Weights of a small transformer language model.
Size: 8 heads of 32 (4 for keys and values), MLP 1024 SwiGLU, 12.1M parameters.
Training: a variant of Adam for these matrices, 5177 steps.
MLP neurons of a small language model. Each row is named by its layer, matrix (gate and up: input weights) and neuron, and shows model dimensions 0-255. Each number is 500 + 25 x the weight over its row's rms, rounded and kept within 0 to 999. Numbers have three digits each. A neuron's up and down rows have the sign that makes its largest values positive.
Before each neuron's rows, "fires on" lists the tokens most often at its 100 highest values on Wikipedia text that the model never trained on.

fires on: " The", "th", "ill", "ly", "c", "ess"
L7.gate27:470527490520495505463436507533471483503515495504494508506472509532467523489484474472469491564534457521473509521469493470431549483469494496454496499482476496524494496515503486495495441538489454497463548469470552528499480484521493508439504525481489452514483507470532462501523484530516526503513453492543498527517514521462551477488509501522474526547480520470447514490472474518484486465501508494500462478529506468545518500505535477494487454482468533498524489490515526545508503494472490517483492499523516476479521485511518482498468494475496541476511509478478466490522474474510498477524471527518496510499512518540491552495445472500502496512478455483519483511484498504529516512481496480526536456504512483481467484490487551482490512499467529495524469494458487487508509535526525
L7.up27:469514468556524523467520486515489520474463533495500546501511463571493539504494474494525469551528476508451508490512516490499435486495488532473528470514482525542501555466506501468489458530455534513530505527437518520498500494513495487498508515518478492499502516513517566523487512525536504511492494538461518513485556546450492508477526503486493489516460503488458476490531536537521458491463500459477494534438496535507556527496479494501509476491516536500524527520523457495517495533508516489505490507468478524492471470470484500524521518505475519494506532501471507503476500504525459511471485502505497490490523505512510430516546500491479507489502472469517486480521514511500511511492493478489526486505507461538470496526537486539506518452512480534503467485502513496492483476479537

fires on: "es", " (", "ing", "ation", "n", "V"
L3.gate168:499503475466504448510513466501549472461498400460496528491468515538475520491464506502511473531472504504497483486485462506487467533547486479532485524540450505545508508494507524499482499474489495511534501488472509541459488515489524484492507532483471505495527540497530473489526504463472542468523456494485496503528536482499470503527481492493495488555535497522481514485493490488521481521494490511470485500494522522501535543499505485540533506528482500521502478478479505554529523466510493492496513496472546477480450472491487504494457512509535496472542468467513473541484460481490515459483490506515454524517449533523528487531485521494495493519539483484541518549444537504482504531529481514510483485492467506481497487454488493492482476511456476494509442496493504524500520516507534
L3.up168:503493474524493478560475503467491462492498494441499505473538498487481563551505479518489511505487535517500517487502477493486508481489501514487472530489480512530509477478494512479486524435511551497494496479475557552521463535473507488502477560485468477468483533485535487514509474501509489490491483464426514489528533502480475480495472467493483481493530501519431501495500478524509487501507460497440508482499512570506535558489484522528519502528519539510515479487473537529541510490522492487517543468497498492532468528491468506513472497530489510499489489507510507520501470490483523477495530488469451506537461491535508522492495512505554508496494500490531492544441523489542495518515502465517486472469481537471492492469488499500524466466476492505536486516516505522464488482534485

fires on: "or", "k", "ar", "ge", "s", "ain"
L5.gate264:526513486529497509465483474531501524532504462476487489486523534481505481485472511444475495507534462546504492538466528478439543479508532513517483450507488503489525489544473510489518509522467461492551515479526520514518502526539477507490480548493518490484534500501489512461481513451504530492528482516530560517494486508510486531541476489475503487495482516501491495512473467508537517542541453515504504515493451493484529477534502440459486468452544515496495509493530523479509527490462523507484512522513480505483529514525484493510507485439479511518480530460518479504512529483522473506518459514475514504512487553522481457486470485494475542522480482495537508507527501490492495506463425506519474499536535471516512505524506526462531491499489529547479507465503443492483530498496497
L5.up264:497502514510508491475478547494430509537501487508504486496538516501474470521507476529491479531483512482527485494518488496485567464482507513526506514536465520536482508500480508521506534510477490509449523519525504503505443463548479491487490524465487497505495582498446471516495489496516516460516508527460501484483508465527472500492514475469472510507541533491489464506489431517566501490510484470519466495519500537496527514474546484508495477486494531536542472517498487520447506490493533508526509484518515481491470504525488508459523512505469492529518503442533488485515495490521501529513509511501532522494524501445521478490463510513464487518486448470548504497486519476480494495476453460482534530497472536462486474478520523487462478508457546507502477506501473510504500455543485

fires on: "um", "ation", "p", "em"
L4.gate365:508524479488440477516486477503517465488499461494487460472493513505463530470493534459478497532531499477539484501493500493485517456522531510558492473487512481488552539528503476502492453523492475489503527548502501514530450512476543522492487502504539524497557509491503496498505504504483556495519484503544477493511537483468499566505482558500548491525508501499525493488504476540463518502490487493533472494493476520503534483485515500497529516459524537486484507536489517495500480470518472546464480501478531510532449487512506508484488560518480517513532497478520466508533521461494515537482487509497492503520506513510469504519479471451460557562469476520472493506488517462486509480475515523502528507500509487513514497496484515489486496499500566507505525485457468480490547503541564
L4.up365:477484489501467496511466487541508503485482459465518492516494555496519515458522499467524519476533524467491509530484517541479501488469556536518467556484528509513500526469509506508538526504481520518494522480552482518460481481501516527523491554487548519537472484431487484490503491524451474479520524495482477459515527441505475512500496530519523491491508525499523481437486449525491480513515482488520487513522470520480492480479532485504489454487558482552486486475482507505516487499551492533494482485501531506491474446487503513498489508537473500495505537522522478519518537477509512487475526510518504503451516499494477492495491497458508505524472516479516471511540483488476535484512444459507447543508533495477514484521507474488501537505469481473516446538479475486485477492499540

fires on: "al", "le", "av", "ment", "'", "ain"
L3.gate674:531485492477485535515466467475483475540500435488502484497508521516516502508498546529462488557487504501470484517499551546531497514469512484511494434461514466451511499533482497521497492529505526498477436459468480495499494535515504477522502550519477545514512482511491519493497486490519494478505499494522514489493525461516505526535524548508535516542496487529501525491517486526484515483502523446531483484489479519507493504536457486504502532508478462524516496504506458473557481487483519494503564477554542499463482484532506505491454516509499513492506535508477499540492497533498512526476478507511535486490475548471453540495515523483488537493482496502447488506525438494482502519493506468496476493425506502507467492527518499490506533557513495523468489484486507487475509549493491
L3.up674:509458470475483458482493510510506535485514562470493513471522519486557550525525513545468514537485499472506510515507497509523508523407545527502488496462477471540477471481499502497502549504502504482466472517556502531505483501562507508491491516504525485502529480426504498504508477501568477490496512491516473481505514504497482533510462503512425478463510480492531488508473508487501531486520465455485520484502449507471478511519511531481485505507487524513517483543495494557487500493527489510519457459536477471504482528512505504461544496501466500502537489467471526486502518514498459493481474507480504485461541484494474541539542515476518518525495515527499528515502508503478489501519514504503526479480478511493529499514497491505501517493510539510451519462484451491495537544485479

fires on: "as", "or", "y", "'s", "ain"
L5.gate921:511492473530453506509469476528485481514564428440462499494554545499482504499504463501506523504501552525511489480483524516450491479489511504492512435511506490518486475541496497491514541494482519453519548535540484517552480513523526434492499514508491481502524561484500524486510493501516505512514522534498501520502451527509456477506494455479523497501500518517494481518510467536479496479501522491485496515487531505469506508498493519520430488505520510491512507509552535546549547481503490516511534507543520527492496464492482510503500561487487522528473465501522490540550491497514489524477479525535499528504528518499455475494504477509525511473486507506502480509513522476502480548506531529465494497519534496511459532538477502488515517464507514516526485510480472538465531505518528
L5.up921:519472461508531468516516477558507496518508505474483480522501535497499470481530482499500518519469528514491476502492512565474536506482508485484494529547516466509476482533449527530524546473536518477509523476467494503486516464505545467456501544519527524545484561517492508480484478457506511499485497482493446493464461497521513512516529522504511449464506509510481490528523487502477496506492511498493523521501531515539471481454526506498499504484509510494493459515534512497498518467501504487517486490536499514485535507512500507481511511504514516486479515422472467539528476522494508515487493505512546504451532534460496461491460452476467523476498498466508486467484530521441501526480489494538460484486468476541479510494502501489540541507548504480516465482527460547486518479548476

fires on: " |\n", "ies", "q", "^"
L3.gate659:529471471468516501475427509593513507514506490464500516482510544545514470492500497496479508483534532507481484505487513533493451517500513494477460502553492466498514433490501534492525519475504491483490495481477508509492518458511447478445525532462503490518477534508504498497521538492498508516502478469495498501531494488499449493525507553496532499538523515484478529486510464537504495469504532487474486490486517463494499541480525493481498457520523492499448497527422468465533509486515519499520459489502519501485508513540519487480479483511480532473526515555438499497512497496515472525536520498524479512503521563526503507475502493536501509499527498499480508481447521540516498512508496539527498455473517499471524490483501488498521544516511498513483470461441519489478511514492516
L3.up659:479508484467477523485503521492477492484491492502473480491502501515445449539519515483469483523515521508484476526507498487539487479530466495541529490463516512508513496539500509484482512526484450513513512474509529531505493493513495492503477497439492462486482495519525497504509521541447520486599489441502469491527492509498475437480518532488484504482466521511521511515422510505507490508505458521519477494467496490505491529512500589510450443502528521459459459513504469481515472501499496511515508523488485481472493511529519505497491472509480460510536511476470542468459513487501482529503498538488519499469497506504440522515500497502475520516498483569483524486471481470471506476494477523505487501488466493526490506499480468484538505472467505460515464486509470520510527505557504

fires on: "y", "ri", "e", ":", "re", "'s"
L8.gate51:493528496525500478507478519532498482494504478491504481495539530490521534451507471470509526520497469502494488515468555463491511509498468517508467526515509493535482526488479510472482461515508495519462512515518470524552506524506478502477517487463564514467476502514482521516491521457543541506449520490466549505516482457530546475502457521486490486477477448542505498510561452533516501530471493510478502514419511499481485459489484485455502521521495528503525480494498505514492485495477536468468480497533506500480534461514515470519511467518506531503473443478508479567514539524513491456471510547554518514543490510499461476503489518508511515508506522467486451522531511491521527507503483509503547510465496506515497510474502534517513500517537523480463504493473474508521519522481485
L8.up51:521524476495480459505483507526528491511478491474477480495507575506520510488511463536528532498464519481494519531487540502506541521470454507503484516511533505479514525544521516431480499497517543513482520514505505511520535505498458526498535493516522530536484547514468512473497507494490499500488502472460503502517475474512506473457473531485467484499486488519511493531504505525474513505498492530524501514460555528506435493547508501509531489459532527489522499519526478484450492502476536485482476464496508551515502484486473503546512492532492507488515511462468509538511495506481490552468489505551526499540523507500489495488509482523496483522498526505546475504531539526459557498460504519536507507485511452540518484529528472467515488480540537492518472533533469542476544476478465

fires on: "ce", "ers", "O", "am", "V", "es"
L3.gate122:516461500469481445567483493546509460499489444473466523485506496465450530524520549488512533528496523567508467502477471503499484502488477484502523448517506509525528518483453482519522510459497480508503435453498478507473510484502519463490529552509450474497513541496500531481489503449511512496539499530489494510561527501486494472515491495536524508562466516508479498526477492494480499488497564547482475515492542466539503518466532527524510470525510509485502503501473481527505488476530502480480514522471510497504535470536453483492529537492496513470503482477506479523531495496475487459505489496489494506462487541485466505511485481488517489526496509525515526552468459475509503508517490495503464477481507513485524515468477513465487520508454453514515485502500501513490531526528499
L3.up122:520482527491505488492502535479512503494518499468516526483498493566490479474474450488438502468508496502515483492489519502466502473507468445508486504532491464515469533465528527515501507469520468512517482453536423512520535465445503494480481509504520569509510482479487490512453520515506532509499510476498475512517557498474509562484492477505469583502470479500495492482470522480526471491505514489472526498530477480536512541500548473496507512524481513485452474539512494514465491500484507500484534480498557467473469493469481486452520498493504522482500442489480520529496482508484522507523456507521520504486480496469506485497530482504485482492484468495540494503479548539545485491515460569495485498491499501529490500511481500500500523540494534466508511498488540491479459514500484

fires on: "an", "in", "t", "ion", "ed"
L8.gate638:507501485496506492551450474517500505489525486552505485499492459518510504493471510450493517468508507547495479464480515507480523519477478520465494494490480491496491477505465438491555503470474543515487470520465497511475483496531492473522495531521499484526485501491470537486494550513507549464520540509490524539460512505489562552491489489482464527496476508464506515486491435528479481495474486497516474510505530528504522515474516449532546531497474495505493487519469484506490476471556434512498482553535526528480483506557519451489520520512525530468540474534503518499514488510439510504504478530501501489535479511495482566517497512475512523486533498462499465480489504481451522492486471487491491508485513462469514480504555530468496504472485508497473501504527475511529505508497493
L8.up638:540498544515500470521501473487525485539521522542464503509452474551487467480521472517503569503489512524523521521452531500500502480478522520465476485533525496492475549508494507465506520469471476512479468469497535489475494484473490496523502498502531505449541478483485475458528485457467503510520506506521485486531492527519472494502518459511474475513462513501500501516506502535494444542514454507540518477538519519545498487498529471461520536482527498526543473523493482516471495479502499497516428452505489474504535506497519498542484504533524482465513524507468491481486505475496520495478486438541524495500540533484510505502504497507506508481475513456472499471508492461495477502495545512480490522478476528530529525542480490530494508511475454502543498555455480482477495452504491

fires on: "y", "he", "'", "e", "le", "X"
L3.gate999:502551466507526496502470508454496491538492503475471503477561515517509502506495512515497477525500490485472471489505517496503493474490503533453496474454502486508478520504481482479501473576466525488559477476482521555518487476499502485488495498458460499511497495507531517462487469500539540484506489481502483507474494461477490516532508530511509548488476510498540489504524527554546534496517479482493445477494466478516476485535472515462543519495495521473484460491464453502496485537472474522478520478484550501495527465499516442503468510454541530497538532513515501501474520500492494488529524498519516530496507524540498521488521493476500543504483480515473449480489410486467514514488503460533529498478465524483514490527503505500521468492493513519507490507484451536504521527483548
L3.up999:464511487533507478505470490474444478474520536492504496513517499442492520532529534484526514534489518489444464519488479483503535544500474461487522473503519508548507492522511467464529510506437485521505477518505526505544498497517505491494481470510463487530500521519504499498519500493521489512519475513524501462476509458537512466515475544476512508471453468465498495505464492525539512509528435505481473473480475496517464486544442525492497528464454525490500495531500468474483510502525533536478527506473545478497504502483440493509506540477504491517502504489509511473488470501490463486489495540512459514452483493515485506458520532472486532505510494507507505456505452521518495506500490561500551495458497480504469482525503503475528549461499454561495500520479470501483522511490534

fires on: "ation", "ion", "ment", "2", "t"
L5.gate105:457481484505511509501453461492472470533492509508468524477526484477498511451471471513463493506519490554506484469499470516480467491539487547494515479489542482551541482446489486495526494463530491491465506488480506512514513536527468486498485444504487502481499471492505457481494532497519487490429541499503470481541488490504547509491487535479477519502470476504492530499471517480494480462494520483525470490493517459467524512482537492451525494545474464496511512509474524510527492519517542475491518536545469512478494530483497483513528501472534546511487519528535533551491498518483495488502491538484541508542492499519492478548510504454506504492475502471431513463471493458467496488457494482489501511553487469488488517508546516509486489497487505467475514475444466512520491533488509
L5.up105:518468539519550528469469477478464478507535512525531507491481481486485449491482526485503564499482530499500488512489482505485532494515497482436498517521494523481477475494518472505489506522495514498451511531486446502472539469473510475526477458507476480476505423493504515495499469523457489483489499524504464507498534521477499483483462466529509533506425512498564534550557566492474485520506510522488485536547500542533506499506530497476501513506531470535507476514472532501472472513507519485523506526497514494501506491481508475493496481496516478523457523499452473520512516474464494485536475541493542478525459523498509512465509478450466483483504509497517538511477545479466533506500533504524506516504485521532507499503503506484471494514501487509447500533476539479487502506477467